Part of a small language model's weights.
Size: vocabulary 31096, 15.9M parameters.
Architecture: RMSNorm before each block, no biases in attention or MLP, normalized queries and keys.
Training: a variant of Muon for these matrices, 4180 steps.
MLP neurons of a small language model. Each row is named by its layer, matrix (down: output weights) and neuron, and shows model dimensions 0-191. Each number is 128 + 24 x the weight over its row's rms, rounded and kept within 0 to 255. Numbers have three digits each.
After each neuron's rows, "fires before" lists the tokens most often just after its 100 highest values on Wikipedia text that the model never trained on. A number after a token or word is its count.

L5.down299:083129164148115114107119131123117127130075121103153140164154141141129086124096114100113121137110112142099131099158148162125091132108150115134123128104112121157142108090076156167096123117134111135077151169151119140119139148146122123170133111116183129119098151115205129133113103073120124133144112107122129094129118157164132072135127107140112117140114162164116145102117138167153163120141107116128167099088132113135118122111160118133077165101107122172160179130164100145116131132114095144125137118133148115156097060113139164126123113130173131134134157141090125136099125129169129125
fires before: "–" 41, " –" 21, "," 9, ")," 4

L5.down13:160004085126110122130135116098124148138135155098133119135151117112102159112070118133135118106137117117141138162101090119098116152103126121146106085116111162139091110148151090142092153089134106130097127145164072147107087145140165126129107091161108189149135100143164146128133125133103143186148124123135110149127103140152128128080127091108121141117134141134106137131143159157136105119160138124118128117117134124109114095122123140101101106119111121127140120120126114120138113156102127070137124184104119136122104089136126099143092102104142127142112112104162150170151116144128126107
fires before: "\n" 100

L5.down735:167100135146129130132118127131146090121134096114133134126119117135130139085136130135145078119177163141101132152149146111146131110144125114151122097072112130134116122111117094154127105149134135146074117207125161126139137119154146146120128113094157149157155092162112103157155098186154154100139093143141150144121082121183119104157130141101143093114171131142117166149101152132095131148131131107092057110158134161129147141113144137122132143129143151104115111130107143163144153099157121126109160104098110100109126159147123124155084101109116145095092097104151130158138111185095109139
fires before: "'," 24, "'" 22, "–" 20, " /" 8, ";" 7, " |" 5

L2.down212:085141137110142129111107119117144097161124087150091148160114108157084097136142142107134118152152145132127161154125104144135092100127133098118093123126151107153123098158141166144118114137115121131109114090113123116136156125119128137148111135128108090079176154124134060130131110120131116154080110150130101113099116162110137105181122172148119146133132103100145089120147158106159198135161129121156120148104146124084107163155085069125100120097118069107119119134093103115126112129148151098150142145156131112151134147150116153131161188107102148117145123150104105084100119130129102137
fires before: "\n" 84, "CC" 9

L2.down647:134156083083116149152173097136129143095098132132148158099173138151109102115110089108115168187093124123140097137070118157134093112117117151094122104140158077101112109174125148165122157099145092093139127080109137137154124128098124148107129160128135144156104153133149124156141142121114151142146108141148127079160112132096127139114168153134140150129130152096123144150099152122097194170134104154090149111117136092105130134113117095135134149149096086125114137088133145107094122132135127088092124147135138144106120139137123145146143134140149171111129167107102158161134090131100124144
fires before: " (" 25, " |" 14, " 0" 13, " 2" 7, " 1" 6, " X" 5

L5.down342:113161166122080087129081110153096109162116139111166113160123106110149124115108118153090112149131149140149141144127121126090165133089184128123141117108118114131126138119143125112122138078112104174116138132166135188162137156152137116087078142124081107127179128098160110105138106141156133103145080114109109110154138126108126143081140127103133170083141151156138111114148114110095164106096142112147150152134118134145154134153158124172142100106061129154126120106125083083118126106099129138093123141132165128126106088116152124086106117094088161119132134140111139144142119123132125137
fires before: "\n" 69, "-" 11, "born" 6

L5.down169:142118100092115162133131121151117178137108152099137159101160144147158132127155161114088124119097117151114114159130119099113143100138151133131139109146114116155127131144134168139132127149062175124148148124104141196152110109112113129108143110127118111128082126123147120132144122148143128168111111149137148158109081125140103100187155133138185114120136121132166120148100127109058130083097131149130120137100137146086188102141133130154160138146103126125165113133146125141170132163118112112141077110122175095134137149096103116132181158155122110113158082157117120139158104142112108117
fires before: " the" 51, " a" 4, " his" 4

L5.down394:127112096129128183167125151134132135137118080112126163131134114133114118135115113110159103137078154130087150110115129140100124123104121125092103112119150150112101110108136091104165103132168135111136132140172118138147119122128101127160144137089092102159146175123131086171127134142125139145163119112075136085163095130137189158163131037131120146107146123150127147129127114173141105133112134118142121113108130111152133108139150167104123172152159175141134180170123164130139119152088139079128131126111108129114148096163110107113084121103094135125121114114099120124107140119132077142
fires before: "." 29, "," 20, " and" 11, " of" 6

L5.down67:099173151134081147143120146142116137079133189136120077113158103142092119168132129160126155118129133141120159119132088133115132104121123138137181144125177142163094122135137127144098138127136105184157113121116124111162124102129120134121123119140129127110113127122090089173089123156115113121126151156119162146141092122130170116171149078139073149128097133125150150126157080141124118134154071107118169149115116101097121117152127129161091140113110154129125122148153075135144084119123122113124111121117129152110101097167129056147164128166114131111140092168136136134112166129146132115
fires before: "\n" 94

L5.down335:137145122135116118140118175143123152098135086097132121111104108082116125123122171128170115110132132140130112147174143126105142146125149080104107122125137131076174139099078136124135115088142155072123135101099151138112100108150082137179164100068114150129126196107108114133104110085086158130104130127135118117121105157100130129112167145111144153126134121147112143132161099101140165124132157180124112150130164109136183130132152141133141124142090140115103136111156101095112105144117116102082102094113157122106097129148129122095135127112165159153146149118107086136108133150103121096
fires before: " to" 56, " a" 8, " the" 7

L5.down377:115123098127105105133116120121115139162163114172139158169105126128120161135157162169126065174161092165135113175085105127131125129120128127140118096090124110089159167161129106098111121159148113109160156129092132133123089151122113109120074090118126160167145118104152132142146132114160122141176141141105120164124102127112100146117174117154133121159145137152129119144109112160121124133143170141134179133079138165119124141133126103132125142157095080143094140091114112078165100158127113143133119122108132115158113155144155141128124088133125098136109097113108095131084151178134102125
fires before: " a" 43, " an" 20, "American" 7, " the" 6

L5.down583:131141124123084098126180119124106116167131136127164139141141148131110110139112113130093173081126122154112146097138124093110120143144142155122165181097166111092145139092092109114135149168117178136098077160098128138128150134098136126118117143079090144157158141134156096141138097100127138124120126123144126108118106132146115099096144118138097152111124112091099138131156124124141150125106160149112144151105175139129091123129172173123141160105137147119143137148120123151152045161113125080104119113158101150101160159146110098108137132098182133129150088163141140128093154150154138111
fires before: " |" 50, "-" 5, "\n" 5

L5.down254:122046146153122152093120112137165124107104145109111162123143108142104120131123135103131132116112127131143174150092138089100105149124113128098110091122165145130106115104166151108131138149103133118158100148161076121119151171124130122119084117122111112109166148120111130106096125132136110155137121103149100112163120132122136102151141149149193115149094134152135108090137149151148116171093122082125119135129164137088143127084134168098153153111138156150112121136152112089121166171171139158121120141109099117127115120082164105099119131112101086121088099152096114156082088161114130125
fires before: " by" 16, " in" 11, " to" 7, " at" 6, " with" 5, " on" 5

L2.down378:153109130138093129117140109142107097082123133091111117124140114145139145101130135118153132130149171137124139173154124070121094104125118128118105099160181124124123161120114067130135085165093129156123116143143133113123105120068105135110111098151143169159089138156087147124150127194168122148113167153097124129170122117162098140116114130147130190161144124116156127076150120185113103122108144082092118118103117107095123102158157127141124101131139126115129118084161150148111163157124120132167136116082134169149126131122152103122135151164141124163134119120115108123148100116138145126
fires before: " the" 40, "born" 8, " these" 5, " a" 4

L2.down20:125128143153142109136158111126124156132138140113120116137128131115093152157106135107084123132074148135124129145111097147129119078125111112165139106119109140097149101115127176102107139133123131121119109127080144096095154089145081118142130114108169196159108123129153103151114125134126123137111125090129140109111153088141096145151101125139123086110115188114158136147127122135124102146148135137126130148181148090078097128116172111140143113125112173102115120137179176144144155104177121151116104116116123139100142099128114102143157101110147124072136080152134123160197084166118119114
fires before: " the" 26, " that" 14, " it" 6, "," 5, " him" 5, " a" 4

L5.down719:116083112132092134140171087099122134136130164121116118151136141133106146146131153140133109126118122125148152113123128104118148155108123127123148126129142132120080121157144126079139155110134126135150152126137131117128175137127062140086132124153118102142148188103112084112114167101128191105160139163175149146158087178143124112137153130143123153117130108134139148114115152130151115115126154133175122135073088155150156084106112118127121165107120134126177151120117049156147090147118126144091099133096126139106147125134093123141108133065121131147136153171166144109119095143148121157
fires before: " |" 62, "." 7, "\n" 6

L5.down449:119177141132088121162133141112138118156127149114174156106158128118123110140106139107158094097103141099127137114114122137145148140124148138131133095139081117097089119135104142131136141170113161120097098161151102125153115116097095166159133148137158142141126108126102130111119136104112134135148134127191124118118114149132138111144127151128116095145151115128100129087159101130139140126119099083151159154122126148154167156110116130144150131137150150114150121166101093111127119178104190110163107075155085139167139145122116191086140158066104142164102141133096094078150181127130122142
fires before: "|" 21, "2" 13, "^{" 12, ")" 6, "\n" 5, "}" 5

L5.down379:142109126130110148138112089152140150108135128168133108108143143128130119168130103129125059123113123156139098135121161098126117172119137143113124130156160060069084143147117094140121140087109129151163126127151091133142136135106109168129111128102110133164119101140118096115117118099133151177155128150113125123082118122138095097149130163158165149126130119140094154107146121124129071112080128124149102128114129088135109134147133128127153152142078121119122147127091089118136109174133112142156130149146167086086123110132156117125146130127072129132116159142154119217149122137093150151
fires before: " by" 34, ":" 12, " Bengal" 4

L2.down535:164092141142157129086157137113114112105153143108113161105114095120121116102102118120134131118120140115113113177149114124162081107132096126131130123157137142148098147097133174076171159091155118183109157113182120151143098114131134137136116165162132102112185108108121131181104162115115119131164140105096119089130108120125112126103137092126087144153140147139113134124141111102116100173141171140088096122117131121164087138126145133114142141112118105131104171136150106106121094152118159073134123146113138117131132112155130136132081120115141179098105158100150161063124109115123159135
fires before: "\n" 51

L5.down99:140010086133133085131122118060127134142113135091129131096142136104071139114092127117141124132136136134130136135116093142117140137129121147121133105147158156116098130129120114136093161103146111124117136146158084133101105140141137124103099123138125185157133088142160147117151145119139146208142144153138098152125131131156123098079141117124109140099138138139099117116161136143147106100153121104104135126122139133109087115106098117149108101050112136145110120113117120115112133137108136046108144178103126125124111111129123119148097099105130130138127120119187123131149123125136145123
fires before: "\n" 100

L2.down520:116125136104161106165145150144137142124114115156110102108143106122167133102138130115137123147087123100118140166121139121146130105113106088080128163129144147124140113078111132124132110117153147079089093164115148149146104111157156132097139092149085142094121114169166150128154115160154143110053135135165138118141138103167140140125150110071157102145120133063140149111101132132147129164077122130089133124150131063142105126134121110120118121162137163130138135143140132089128163126092152119125197166125161103128089125146116138104161148104117141164130100096104102148147114136134117128
fires before: "." 22, "," 19, " of" 11, " and" 9, " in" 9, " for" 4

L5.down544:119106146143120146121147153110146122120117078158137151087162169152132153136079170155095142137107111162115140123178091119094093156137129140114086107137162122134146118109134164131106129136140165121135135145146088136143140140112097134140102139179118121141136135110084120135138129132151141151100090089135143112117110178140169118123141168157139151143103139137150112147086148172146173100119074115113126165120122143100155149120106102134106152152124130137101171172144124096172144132120134091158127120081162124148144104127118139112087121094068153116110123120109126156080093160105150126
fires before: "." 20, "," 18, " in" 8, " for" 5, " and" 5

L5.down107:099062108166135125141173101117138177135092132093112144104112142133129138131093134123112117131134141112131084132099097101112142142140091118193155117109121137091107113110122128147136126195161142094131096125133122099111103141114131154159108139151114139099143116129105146130095138166159187138167118084109148116136121150132146114107129128108168144070125125167115115129142154190156107111130118126164099081140113135135136172109142147164113111127101106125108106131145121119106115131100125119137159131157113153128151151085167106121098117083103139168097100135138101121117146164113085107
fires before: "." 32, "," 23, " as" 13, " and" 6

L5.down321:159124126147130129112152153106153164094124116138141110139107119156134113185134173134116147143127097122105082081208114094115120116118099153122096150128101105158162158105164112158128108118112171107145116114131132158103115158118135150132119150109103155087118105135068104132156114099165140149159101116153098142133126133117110127126121083141105128132145141108144075159119119129165161152113157102102171140172164132141103157099140119152097146135153106168144132113113142095148119136149121070138132144187107101100110132119125134127117127109096119085144127115149095129112090142126170122
fires before: "\n" 64

L5.down153:100068134084091142105156148091109148119099140102115137118140153145112121100136148116119110131101080141124142130131108119147150146111106166086125144129138141152108105102141102121086143104125169124111136144127116090069125154134125136141126166085092059084126126119134162117162122117114116160103141138108143119170115092093173102119104162135113179126116124098142121127077134119148129123123125149158142109134108160114159146103156105109147177111140145089152128170117110130101143128136147109124119155072138159145148132103124105098174150095102160099119149134146151174157147123150129111
fires before: " by" 35, " in" 11, " as" 6, " to" 4, "." 4, " and" 4

L5.down448:140144107153155142150157141170095130105121131104110118163153146122137085160104138112129097116096096134111176110086088143149144116090132116097112127138116146113090115119100139132142106114128135146100129126147086135112113114146121108118106158106099113131090097126168158150153147051136151141135120080089153093137114086147142098125121100138135143125131150135108161086114154176135126112103164108147082104145123121136109162120152106137120152096122084138181128131076096119115098119120166153091141131117121169107170119132140106164126133102162188122143089132122097110126121139114117096
fires before: " of" 22, " that" 8, " with" 6, " for" 6, " about" 5, "==" 5

L5.down226:139103135147141117148132108122092116100160126136137120137143131112161120132071134103151148119124103177126139154100141123126096116111087058166169121134132134095146124130133119112136115088153114121166124135133147161135087147123106147155108116116167124161170140156131123130170132115134100114117125153121141152179128085107115150144107100144120122163124102112161095126124123173136119104119108150116134112166123135106098108123144138133139186101137163139158187101159126098135137139082196141117100104135109113120131120098119127117091134164093173126143097117174061122102120111138133078
fires before: " |" 24, ")" 14, "/" 6, " (" 6, "\n" 5, "." 4

L5.down572:136128119132142143137146134118136147118111138108120121133123126099115128099155108152108114100132133141094127147109136157151153102151128116117121116108172151154127114134138166152130169104165123112185111148157114112133157124160111139112154098088186176115082152111098078149097112142102165157155128177134153139109113084140146124131153133121108153112130147159089091086114124169103131150145146104081131208148119100114126150136121164135162168119108121087116143133108080103118128129135151113084140102115151166146142098150102113129095110076116106132139125161115138127092107101144166155
fires before: "\n" 29, " |" 10, " place" 9, "6" 6, "4" 5, " 0" 4

L5.down180:159096165148092141132147142128132158109121141096112154158121151149133097121164154127131131127141103141133173165068123156104171134144116136138135102082154140088135114134129149104127164141111134110103100154137123125113117102128111119225153085133185153144137163116159123109144115151145151123128117138151127081157072127132118152102130148132147148124113133114144076130077124101136113123090097159107131160150087122132139116180103142123147117145126130138082123120105117099108165133162115117139142168130116157148141134124121129118152174168094133096119083160094119137130098133103111119
fires before: " in" 34, " at" 11, " on" 8, " to" 8, " with" 4, "." 4

L5.down115:097139110080087127074108112212148084101155085128110150121109129174145102121158153149187106116120138130117140137124102122100130124103141097181163147112121127134124141131158112144166146146134139133155144115109136075118141119129147142121136131110129097121118094097132087147132118155136098163142123128167154124135154145142111153152098127151158062131148105171128089108189123137134168112154146114140142136168096110152122145159129172127150125118105138146081148146121136135153100127096110147109152126114167138110077121137175100115115097126157121137108120145128127145135134095128146139
fires before: "\n" 53, "-" 16

L5.down274:114093157178121199128105168130156122128093161136100117168122137133116106129112113106080110123161128175118140129113138117125125131136095130155126143147136154118126139162145133142083118081084124120098116113140154120142109129152103126128122104127167123146093117156165143145119092143148125146134146122127093143091164163098144129112092130125168104118148109089138152118142117136094130145170146142110143137129129092100118134155144110103120121099155139171133086133136118102099122119108103096114141124161158095154103104118177180128120135112155071115106163139071094110110115057104121144
fires before: "-" 73, "\n" 9

L5.down197:150124122131152150147130116161116156091103135110155112127109135128103110160092144176125098158081181137102109116120124104114150140129102109170122119129193094119157127102133145136117131092154128104098128156123128128151169147152139138159130123113153165124153156141112128166103111129102124049131162126142137095120122136130164158119179129102100137083109111112125114135065179115174103113147126144147162143119143122133148143154128088128117140090115138111149120133147097100115157153120111075133139104136146099128131165140134175111108135130135144140101074102085111156117100139154131166
fires before: "\n" 38, " He" 9, " In" 7, " The" 5, " She" 5

L2.down7:128077102122095147132142064112116140139124132127118106113161123146109149125096148146117155127135154151118122165112111152081152132111132139156155106108166133121108097127131112114119094106101144163094126129168112144113141126157140134138130140151130178172131126130141107168109126072105163076160128114129132156105111138085143108143163102109132125096111154140128154166100159124155133136127134156093179115139125107131124103136115136138138155152127154131165170085123124112139130171105187124140161146100111114149133200119103164095117123084115153148106121084112083118142138107122122071
fires before: " |" 28, "\n" 24

L5.down392:122100133107148133166130153131112141162140138114122138102126164156140164087140131143103133170109128137138153133126161110136126118116120123160121161113086160100123157131136136163116111098100137122119142123114131127132166153185133131106114115137116103102133148143183122140147114096079142134146147091194132126129161143107176085102101111113103137086160112105104154090136159161128126115102122169109109145170108139097123143153144111146109146117139124122117155096129062162084131167118129088167121116087129147179125127090127116140133139181141167119109156138084130121097129073149133116
fires before: "-" 82

L2.down21:100167121114154143149125132137127148095092130090145095157143128088153115154116116121146182116153132140141145094156128142104094174131169109139126134143130121152124124160109127153173123116135125165141077118129085119110108116107138133118103174142113107109112166156120099173074125128128136161125108131149108151162119151047134142140123111138125134121161130099124151095081110140131140104138135135129120159127109090129162167130141138098141170148128129140130145116123097122116078090125090179148125123129127068132130127122157141132164126104166117159120172162094157166084095112146106139
fires before: "\n" 40, " is" 14, "born" 12, ":" 4

L5.down598:150115133095134132142120148128149145083171077125150119126102111136166110132131060160117093121133125121145151157105118111122142164115203108166104137114145099093100147134104138144089109145101146103135131128164123131130164164142115123116106157126146110134092128112153116103123130157124120167135120118150170128127128084148103143171118088129144117083123102105101103142142072135160141135150166100147116138122109139131123090138123165158134137124170130130088112089112162135126104138122156149080122101152146164102155113100123094162120155148115099110118094133185132098089144127132158165
fires before: "," 44, " to" 10, "." 6, " the" 5, " he" 5

L5.down717:139156125125138112156191169099117155106110117107171134136151099145159145133117112146107149118134094147126137111150143148143103146145139114145153127118139155118155127096100089128112140109121122106132114144072127120141135134166114148155138070140103059172156118154113107174159107116174117174143116101132110152131110178080150103138143125122089119111144161144121075139078116149135170146111167103107072135139084132061100132109148130131104171107130102112106143119140149136117145122106147128126126122124142132106103091150138116133086144097152134111153123142120098157136100126120154111
fires before: " of" 30, " in" 10, " and" 8, "." 7, " for" 7

L2.down27:142086137132151155143137132090116112087113133098133164124167155101154113082130115114137135086134126117114100132114127096106156152129132141156152126165096113177130179148120118135098145076168088133098121137134092155130145171104104143139134134153102173188108135127113094120103146129111159139120131102131152170122118162149116137104110094155156193130104128143106101141157117137114162139156162140049139149099129106149136111152166113101105125122116121126129120109147131109150126166095114160117125143152150105150125130140146139149112119124146112163118122124132132139151121136061148061
fires before: "\n" 54, " to" 17

L5.down374:155125101109160110079088135101131118101133154083145127148147144134129128135154133158136103122123129126150144186100127107152160147125127141174116128103116079125139064135074135127118118136112143163147201159113171147062104135117119089115136113089133117148160121133139142143147109178115092121124118102125141133111122146105107085122112114125163162146104136149165102122103096092107121136099101103159080141105145104085110127111133130131105104117105161104159122107166118113156114109130115128136104138138155151112149178095132144095106104138154122129115120115114117173092150103164103127
fires before: "," 46, "–" 16, " he" 10

L5.down748:096169121144148114083135093133102135129142164123104117159148137164123137098121128126119129087115153123074119131155168116132125144127178143085139132144145093139133108104128148077141139178152116128173168117111129152155087135141129143130126089111119167134111126103089120133109101105143162149144112145139103150102123168186094119142086131127122134133162137149131113132095138065082103084121112106108138137122128074131189145137115121131173127100124146173147133142164152135118134135161126092090126103114096155140122108124139103130102145100109099148141076091104127114128117127087111139
fires before: " |" 49, ";" 8, " the" 6, "–" 5, " a" 5, " days" 4

L2.down657:131125072126132120159182122116120116075081120109129147145137139162144121110143137102130148063113124132100125155107109107170135113098091118140115123128103133176146106092119125103118151157133174128143129112146158137105096104170130118123082118092169131109131123138112135163087116154122135090157128147120092106147081092126105107161150075150102144095169125110129103114144172154099089132106132088127155134169109091136111171135149121140141126117104137106101157108122110119145124138077115114115163148167142131101130158168130104096132118132136151133115144116187089141110125116125129106
fires before: "\n" 34, " \"" 9, " as" 8, " (" 8, " for" 8, " |" 7

L5.down481:135133109130133107101121203124111115116093108158098148134146126100139118121102177158142142069101119139119150134129117112131124145152107105109132123131131140137138134100099147135162090115143150052099134125135114159154151105136127132123136128114100109175164126135108135106135127125159132153124164181108141094163088126145153147148125085118149114129146113173141132163120121108109128176071154147125118144131150149095162095138125141129187136148091165111120117152108127147131106103085142161125165144154147156126161168162133095121124127120137170170116103124122082129154133084105174135
fires before: " of" 46, "\n" 12, "-" 11, " as" 7, "," 6

L5.down20:121150142112121136126126070135122126096130139149128147150196070127099127132159160108128130118173151123107126136139095110118104132112107132116126131137095138130154093106132101107158125140151093145184122126176102182147106109102120111183165138126149127148154105168114085121135145097155144148127135125126110118153084106144135168138125112130077118128100135082148099143144141149134120100102087124096108117117138105100164127123142118122093154113137112145168112139173135093138075166141131075130144089153093140133168137151137148119128161135135148167148138102133110142074175107120119128
fires before: " |" 41, " his" 7, "," 4, " yards" 4

L2.down443:136132102092133122102115118134135144139093091131128065117144092161143129102069097117143149144122128105092135139111148152138127159134131092129147156184145127126119154152139127143152138138113152091165136105117096178146138100137087126103162113109094134100157148104121151135131168095148142182170129095120134175129113146138119156117111120103100124140152126143166137139073125143098109114130157173095100142139141088093127117135158135125108149128120160157154105164135155161120110128148160112092106120142110158114119128107152112100178151079132111176137086106113131164120093126165120149
fires before: " |" 60, "." 19

L5.down194:120128107070116148132115113123115142080138098125142121127132141128109151167122083135118123129093142136145152121117113159143160112196162143126148161093126184136119109130129148111096112178124074077097130104120092147140129143110138132114110116114151093139160164096102089130121126161182118140136128130101118105105121128078151191137163141157119151107155128146140132141137129163185117128125129121099118175135126139112089159147118103111144126128175147143136133083115099135143119172129140115110134122109131187087078115111105128107152119134117101136170102132112105152083127121105125116
fires before: " |" 50, "\n" 17, "==" 11

L5.down135:145097098160130150109159074170123169108158102094146114139152167113142136185115154118153086128143167147151128131156144148109121110188144135077114094115127085091087103165157112113086126110110116107133135089160104101140167128115108123094123125151165113097119114124116101148093135108111155123145105125171140140132136161128104161123145111155131099136105112153119124133150095147141104135102139106154117150140117165110131116129115149092124111105140121107105113122141135143131154129098144100116118166109102096070114146069097082159116126102105116154150137108131115126123115080120162165
fires before: " |" 60, "–" 5, ":" 5, "\n" 5, " Star" 4

L5.down581:125099175112164138125133125092113161116160135141147127155146078135143138093138113134100105141129151129150117138122193122094175161161102130089112151106162123151143124194110147142122135105114134121142117138110140111135102131165113099117151076135124112125143103122127158127116126135134124170120156154120115117140142139162146152066168160162111163103116154149160114128110153108163090111079119111128107111141175151111127131123140138154148145108110119130137091142110139083124129169114165065126107130128134136118131127151157142163160088126161136122097130109130118120196083142164088135
fires before: "\n" 33, " The" 20, " It" 7

L5.down427:092088126152118120113155134075123111152149131112155149123116158112111088079123124166123132061136163105121107163108117142140121139094101130154126147092108109091112122163086098100139130117106140156121157168150157108105139094093134139141083096143098119119138155147137098091115142105135117127098120149182143164143136156123169123162063109102119118087146108106134144146169152122111144162127092127101139145116150091180127160130165116091076097153150124108111124088139137088114126117109120141138136100102154139174122132117134110109117134120127110133117123154124124100084111103124113144
fires before: "-" 74, " -" 8

L5.down523:109177126135159100139158089094163116132126130128084148143173126096103106155122132073154160109163135125152098143123150129118135151146108119144154126083145128109115080117109133083133136119155107129125110175093142116102092130131119105121137150122141128130105133128131115149083138116159117106157136092159131172132134092096125094127121123138165145123118189135116151136119147156134133098154155126136106125114138151119118138127134147097133126119148122117191184144148121118162109149098110148169164094119131116097091162084097184140111168127134192133124165113087115121105165132112111096
fires before: "," 79

L2.down486:114147119113137137135122133067071128142150147157093111081123131133150149153155144130173127121138154147158145137119135144174184097103158112108161139158136118104104140097149133117092155106134143118148160140151145149134137128169105075127178113139178121122156133110104116103135106129129129116129123166135120129120129117133146153102170090127116089126132153073098113130130097100075134113147167111118165141126126146101133153186102145106110134143130165139162122109070114144161137179175122131130125088091152139075134145128129105129117124147142138161099143159119120156139152126156122161
fires before: "\n" 48, ":" 12, " |" 7, "==" 6, " (" 5

L5.down397:154065141125121123127136109124147097143098114125143106106105126105118095135173095154121138115161161127133101097094085085130113135172104143122165121137103131134113147121116116143160131115134132106086127144135158140139161167176147107122134114138179129118150116126124070115099113110118156150190150135134082132104167139143136116148125096152119110106152183060129145123145090101136147122164102118118184067125168134129123124136180127108120117166130169109140148143139116134145162116121105132114158143156135103165132150130123108117082128112100109096105093094140151142114116153125110141
fires before: "-" 84, "\n" 9

L5.down91:168103125120173149101107142107087145104164093160126139141081104115117111134108132124146114124086187093173093096127123154135125145095165125139163128138167093138121119138135086141104110131168176125106125108168132148122111118138091143153120092132110143123123139108106133189122118091087135203117110164140109111114129113131159150134150156081165106112119096100193135138143122126150127124114131151165129147131120113151144133101134165147118140126126163085114106122117141138107141178101139136133100124106102096170116154124122102088131150141112118144100129142099108144120122145119078110
fires before: "." 18, " in" 13, " to" 11, "," 8, " by" 5, " as" 5

L2.down695:107083129073112128099162099112172130123123094113138135135115107125149141135084095136156081142133109119113122127149082125152084109145136115210106087086104095137142116116105144122129157149113113091157137115137115151153124134169108135153144145148146124098104146176146133129087110111128135143116146094106147136166148147148137102097084135123155153113141140134125109132067133136146113166077148101149146109152154119135135146132134154136165099118074150115176134111130099084129149140048132107148116139141132127127094126162127114107130112109134134146155111126139112151090114096110150133
fires before: "," 21, ")" 18, "–" 6, "." 6, " II" 5, " to" 5